python train.py --d_model=256 --vocab_size=4096 --norm="layernorm" --positions="learned" --attn_scale=0.125 --init="uniform" --init_std_down=0.0034 --schedule="wsd" --batch_tokens=[16384, 32768, 49152]
MLP neurons of a small language model. Each row is named by its layer, matrix (up: input weights) and neuron, and shows model dimensions 96-223. Each number is 200 + 40 x the weight over its row's rms, rounded and kept within 0 to 999.
After each neuron's rows, "fires on" lists the tokens most often at its 100 highest values on Wikipedia text that the model never trained on.

L2.up447,261,114,178,176,216,214,168,147,206,230,245,207,310,165,137,206,236,187,119,192,207,229,131,244,218,210,206,178,249,203,115,214,257,252,177,218,155,258,157,202,125,138,210,174,190,204,222,188,227,145,289,116,219,210,133,235,221,240,249,197,218,153,244,266,189,210,243,164,237,215,226,241,183,279,165,142,230,134,240,228,144,187,214,195,215,225,213,220,156,186,266,215,210,162,152,206,196,263,238,215,176,182,203,177,199,196,185,209,138,212,258,200,236,186,166,175,226,200,183,182,235,207,273,154,212,187,211,242
fires on: "res", "place ", "Arm", "Res", ": "

L2.up701,234,164,173,207,279,235,203,225,229,235,228,198,174,234,169,110,164,182,270,185,268,147,249,226,216,145,207,219,164,278,152,208,156,223,294,206,206,191,211,258,137,219,205,231,198,131,179,119,191,234,178,161,173,194,222,132,159,199,196,168,233,245,168,284,173,240,196,179,253,189,202,239,194,275,219,250,124,205,258,180,185,243,275,172,162,252,230,220,180,193,203,214,187,187,262,202,246,213,135,178,225,115,196,252,187,230,198,211,197,192,252,233,186,278,178,153,192,226,200,222,200,202,219,143,148,149,176,183
fires on: "man", "Man", "pur", "h"

L3.up825,248,160,168,238,159,172,159,180,114,223,207,235,232,213,203,154,108,183,223,119,255,231,269,193,222,190,155,128,232,189,192,173,225,226,212,185,227,187,208,191,233,187,246,250,142,183,275,140,221,257,248,234,221,212,210,204,200,242,181,168,249,141,206,185,193,209,174,130,172,209,206,212,189,288,122,268,220,147,243,229,299,138,182,171,237,209,153,225,176,224,169,239,237,200,193,140,211,185,185,200,181,174,226,204,225,196,210,175,127,184,118,246,210,131,182,202,178,175,153,146,201,225,217,134,177,164,235,252
fires on: "= ", "play", "rol", "played ", "lo"

L2.up981,144,164,170,192,253,273,231,205,183,182,171,187,193,258,203,248,234,150,190,253,263,152,167,188,213,217,234,173,225,150,200,224,151,273,230,182,229,150,245,153,292,157,150,190,270,184,239,180,185,197,237,251,252,152,196,170,203,194,181,247,280,175,112,242,181,196,295,200,138,209,142,192,219,162,184,170,248,180,171,215,167,235,104,211,206,191,143,241,249,194,175,234,281,222,283,224,203,234,139,141,219,213,271,166,210,93,253,128,177,147,254,230,265,204,212,194,159,225,201,152,198,195,141,147,214,178,163,127
fires on: "″", "It ", "• ", "short ", "ital ", "ural "

L3.up543,199,284,226,152,223,174,188,189,164,220,227,222,177,238,269,110,210,229,164,146,194,156,260,155,219,137,174,206,222,101,189,190,178,218,242,214,216,193,145,212,202,172,293,150,246,212,196,178,207,213,171,183,247,247,224,222,254,228,216,219,197,241,285,251,175,232,116,171,205,239,251,196,153,193,234,246,267,184,176,149,212,236,242,152,162,204,230,199,210,205,182,168,158,226,184,197,210,183,264,213,169,225,233,150,160,192,198,217,183,288,283,243,287,162,227,201,190,236,238,257,184,217,214,260,230,198,176,181
fires on: "one ", "One ", "Total ", "A "

L2.up354,201,182,161,203,180,222,229,136,213,242,182,224,276,153,263,276,297,172,216,236,220,214,228,144,212,222,224,213,130,185,200,155,151,243,226,194,163,246,249,220,83,230,242,250,233,248,237,147,168,193,244,183,206,275,218,208,165,219,160,215,256,193,143,222,209,199,284,234,207,193,93,220,224,206,251,141,184,247,216,149,255,178,171,256,134,209,230,204,146,163,159,279,235,282,165,178,207,217,143,261,239,170,169,184,169,235,231,202,170,166,181,151,238,179,208,154,203,200,171,220,172,171,159,219,230,230,286,139
fires on: "time", "Gen", "place ", "ary", "Ty", "ence"

L3.up601,238,159,124,208,182,283,181,231,224,184,162,175,153,228,271,173,243,180,214,171,235,212,202,212,148,188,158,138,222,148,123,277,226,262,177,240,204,113,214,213,239,142,157,182,190,139,241,156,158,188,230,186,225,220,172,230,230,203,233,251,198,235,230,175,188,167,276,166,286,190,152,212,184,222,171,221,159,246,241,245,243,162,194,238,189,174,170,192,208,156,229,223,217,190,195,214,227,149,208,225,184,234,142,252,210,189,193,197,170,171,156,210,152,144,229,187,247,220,134,166,205,193,223,144,119,186,258,240
fires on: "= ", "Det", "trav", "unn", "adv", "play"

L5.up274,139,231,169,171,185,201,134,276,223,182,242,206,217,174,229,268,167,195,204,204,235,126,174,213,241,159,187,223,128,218,244,250,230,203,158,179,169,198,168,203,222,251,178,246,192,268,286,284,174,220,156,205,137,183,219,230,183,182,112,231,170,192,161,135,214,168,188,263,234,254,281,183,177,273,217,206,186,208,223,269,126,143,208,217,201,146,215,301,162,163,243,230,158,226,188,216,201,225,210,188,160,196,169,224,224,148,245,138,237,255,216,258,197,238,179,170,188,262,138,252,149,195,183,262,212,95,176,186
fires on: "lim", "m", "num", "form", "tim", "mod"

L3.up304,197,241,268,218,141,164,136,182,157,193,209,223,213,182,169,175,186,169,126,182,235,180,283,216,191,120,268,166,230,190,174,212,219,210,225,220,121,194,230,187,158,128,265,172,175,243,236,200,222,188,153,192,162,145,189,278,216,166,222,174,206,266,270,275,174,278,193,174,223,185,199,231,184,122,226,243,175,208,150,226,260,231,244,166,217,265,219,137,251,196,232,206,224,221,171,185,227,181,130,221,211,174,212,193,141,172,220,204,190,243,230,260,250,281,210,201,172,126,266,266,192,217,198,277,275,246,188,184
fires on: "par", "Bro", "ans"

L3.up183,170,217,250,199,226,214,173,248,107,188,187,265,162,196,235,244,185,201,176,240,205,209,138,179,243,205,175,153,255,207,171,208,235,222,178,152,192,227,279,218,194,223,174,163,207,216,238,195,186,209,171,195,210,230,122,186,249,247,210,215,224,146,221,269,218,155,195,164,231,192,218,200,205,229,162,219,219,199,176,241,238,172,251,178,196,219,225,243,127,174,196,233,200,136,215,154,167,205,177,189,181,244,220,214,203,196,200,200,188,259,99,120,198,159,207,171,100,124,193,195,141,173,222,135,198,141,157,272
fires on: "played ", "play", "medal ", "Total ", "made ", "=="

L3.up575,126,173,167,181,234,201,179,225,187,234,232,199,252,200,209,259,182,180,203,270,241,215,218,226,191,150,276,247,158,210,222,218,157,229,206,192,181,220,230,184,179,207,257,261,186,187,216,285,208,142,218,119,212,148,176,155,258,217,200,180,218,166,241,245,213,219,170,148,268,168,150,155,198,300,187,259,237,186,248,187,283,162,185,288,185,151,278,187,185,172,207,254,199,149,189,152,226,240,219,226,178,200,146,191,228,279,212,220,190,168,187,190,208,213,174,183,288,166,157,173,153,193,239,139,200,207,215,257
fires on: "er ", "= ", "pro", "name"

L3.up977,168,189,207,208,161,146,212,170,220,236,210,173,177,218,189,185,215,201,158,184,209,219,257,231,342,145,224,217,250,251,195,157,285,158,232,205,182,200,142,147,212,133,211,149,266,185,252,210,259,184,217,271,204,221,192,304,161,163,190,162,166,236,209,224,105,265,241,243,181,180,141,202,199,142,222,163,151,223,220,211,294,216,221,220,223,223,213,205,231,183,219,169,157,198,215,175,206,191,228,261,159,230,213,168,159,206,149,132,196,218,190,233,268,253,239,155,194,272,239,249,166,187,219,208,273,288,227,173
fires on: "ec", "par", "78", "the "

L5.up888,287,175,116,239,164,201,157,254,218,216,255,228,236,218,156,188,223,181,287,241,167,248,175,192,273,185,250,183,89,280,206,233,186,168,197,227,252,167,213,223,175,192,238,241,230,180,252,241,208,150,232,245,282,209,183,144,262,241,239,199,207,218,240,174,149,149,55,161,167,182,191,133,217,134,264,154,195,222,257,260,144,247,205,190,211,146,178,155,234,188,249,198,190,204,212,141,214,215,144,181,222,151,170,212,207,207,148,192,163,208,163,152,239,171,175,228,238,164,261,214,217,200,201,198,235,197,216,158
fires on: ": ", "The ", "the ", "for ", "of "

L2.up408,188,187,253,233,217,190,192,174,199,178,278,239,197,212,226,185,211,194,155,159,180,130,133,222,235,201,217,134,176,203,229,243,262,207,219,209,216,256,175,133,238,120,218,168,232,179,200,186,194,127,181,157,156,238,120,195,223,232,182,202,126,138,219,266,100,208,169,122,241,237,221,184,216,173,168,182,193,275,153,176,146,158,244,285,120,253,187,160,262,225,274,198,224,232,174,196,240,166,244,195,230,190,170,276,165,163,269,226,202,214,251,139,201,184,185,205,262,137,204,152,173,200,246,198,213,220,214,151
fires on: "w", "USA ", "Mary", "CA", "48", "Franc"

L3.up238,211,179,218,183,199,108,164,206,184,238,242,238,177,245,150,202,142,315,209,174,204,164,185,284,231,210,171,215,146,277,186,218,158,152,176,252,214,113,131,186,194,233,228,181,197,210,109,188,225,201,142,169,147,213,192,166,215,227,194,161,99,200,246,96,251,140,206,179,236,198,245,192,139,249,177,184,182,261,212,207,122,181,174,238,186,204,218,131,219,204,208,190,149,108,239,208,224,197,277,216,217,280,199,253,228,221,198,238,206,258,162,224,186,208,180,208,204,193,234,193,182,291,275,159,179,170,240,284
fires on: "film ", "Film ", "als ", "Comm", "st "

L2.up524,225,194,191,232,240,158,193,166,185,216,227,247,243,293,177,267,255,247,133,198,230,209,223,200,192,182,215,174,270,91,190,150,192,164,263,206,171,183,218,170,203,232,127,257,250,254,162,240,219,251,248,179,178,141,160,181,185,196,234,223,158,199,159,176,242,139,173,236,193,191,199,185,165,179,198,202,173,231,182,149,135,181,206,239,109,192,259,98,245,168,171,180,206,174,224,229,161,166,218,188,160,256,151,130,238,230,236,214,216,193,109,288,224,259,148,181,226,211,201,174,155,220,288,220,182,203,253,143
fires on: "film ", "Aw", "Film ", "At", "directed ", "Awards"

L2.up411,175,169,130,209,197,176,244,185,213,200,211,181,177,201,190,202,227,192,189,149,201,258,247,192,240,197,229,232,207,251,188,299,228,221,191,272,216,209,241,166,221,159,179,238,255,238,194,248,122,187,158,164,238,214,265,221,238,248,246,172,253,158,137,216,226,131,153,203,187,212,176,196,203,253,136,183,174,127,72,239,204,220,234,244,186,215,151,190,329,209,244,235,178,197,115,186,242,184,147,179,238,125,157,260,250,120,269,177,174,189,169,196,240,219,238,170,222,158,200,225,172,200,241,213,168,246,233,212
fires on: "Gu", "to", "campa", "gu", "No"

L2.up675,247,276,180,209,232,188,207,131,190,202,158,180,221,186,219,164,171,201,248,212,219,243,161,114,202,164,219,230,223,73,234,254,126,180,216,131,235,176,222,258,134,212,200,252,172,201,219,216,151,225,278,155,254,207,243,228,224,204,180,218,233,134,260,212,141,133,70,267,220,208,128,237,180,196,164,275,205,179,260,220,177,265,204,209,187,168,227,168,235,241,152,209,214,227,209,223,258,166,261,264,216,184,148,137,227,238,180,257,197,124,257,212,222,176,246,151,169,226,106,134,226,158,233,210,122,165,177,248
fires on: "de", "cross", "Camp", "occ"

L5.up521,239,197,182,234,133,125,137,179,168,232,176,255,199,191,142,214,183,191,201,221,201,227,167,244,212,220,202,170,134,262,247,175,158,174,138,119,164,172,228,138,195,209,267,174,156,292,227,163,181,141,184,194,223,128,223,193,218,193,227,172,170,189,252,191,183,181,232,221,227,256,228,215,181,108,186,174,153,240,241,243,156,138,212,192,117,185,221,201,221,173,166,252,237,178,227,251,205,179,153,215,171,184,211,205,202,204,143,188,205,223,194,213,232,195,160,287,192,174,239,298,251,167,263,187,211,172,216,179
fires on: ": ", "Ne", "for ", "an", "per", "en"

L2.up960,190,169,249,224,124,164,235,177,156,255,106,207,193,253,142,172,176,205,228,215,165,160,194,211,223,180,219,309,168,169,181,239,170,129,264,216,282,245,201,204,197,218,204,197,175,245,289,164,197,137,245,158,185,201,244,223,261,231,162,224,166,154,184,154,207,170,175,188,164,201,202,206,168,198,174,214,235,203,168,104,120,268,221,215,145,204,224,181,211,312,174,215,208,167,229,123,245,193,249,167,207,249,205,254,217,265,221,152,204,205,209,138,159,143,214,179,148,161,234,172,178,166,247,210,191,175,198,236
fires on: "| ", "played ", "comm", "first "

L2.up251,175,198,173,230,209,158,230,172,173,191,219,286,218,206,118,137,174,249,159,195,257,232,167,169,237,194,204,185,227,260,209,267,172,229,249,202,197,262,173,98,225,117,236,244,146,149,254,219,189,125,248,219,267,121,190,206,229,253,220,134,169,202,228,194,180,180,239,171,216,233,205,196,162,200,136,168,238,187,183,167,241,229,194,272,165,231,240,213,217,247,277,126,201,162,251,225,167,272,211,182,178,219,248,199,154,238,217,234,186,177,191,220,198,198,187,175,224,140,168,246,129,173,244,141,165,199,228,234
fires on: "= ", "elec", "CA", "pro", "Member ", "MA"

L5.up46,196,208,194,169,251,224,329,202,216,214,172,183,109,204,211,217,160,177,174,185,226,175,236,189,202,177,160,153,257,179,187,155,233,254,184,216,154,230,242,196,219,184,154,239,232,167,194,241,205,229,219,169,156,212,178,173,118,284,191,175,190,221,190,232,224,194,162,168,179,150,202,232,146,166,205,206,230,175,180,210,133,184,164,213,273,182,177,213,241,173,185,194,151,187,92,192,178,109,287,194,179,152,160,279,192,214,212,239,119,226,169,203,186,242,136,177,183,235,194,261,213,196,240,233,251,116,243,183
fires on: "$", "only ", "ready ", "ately ", "-", "ti"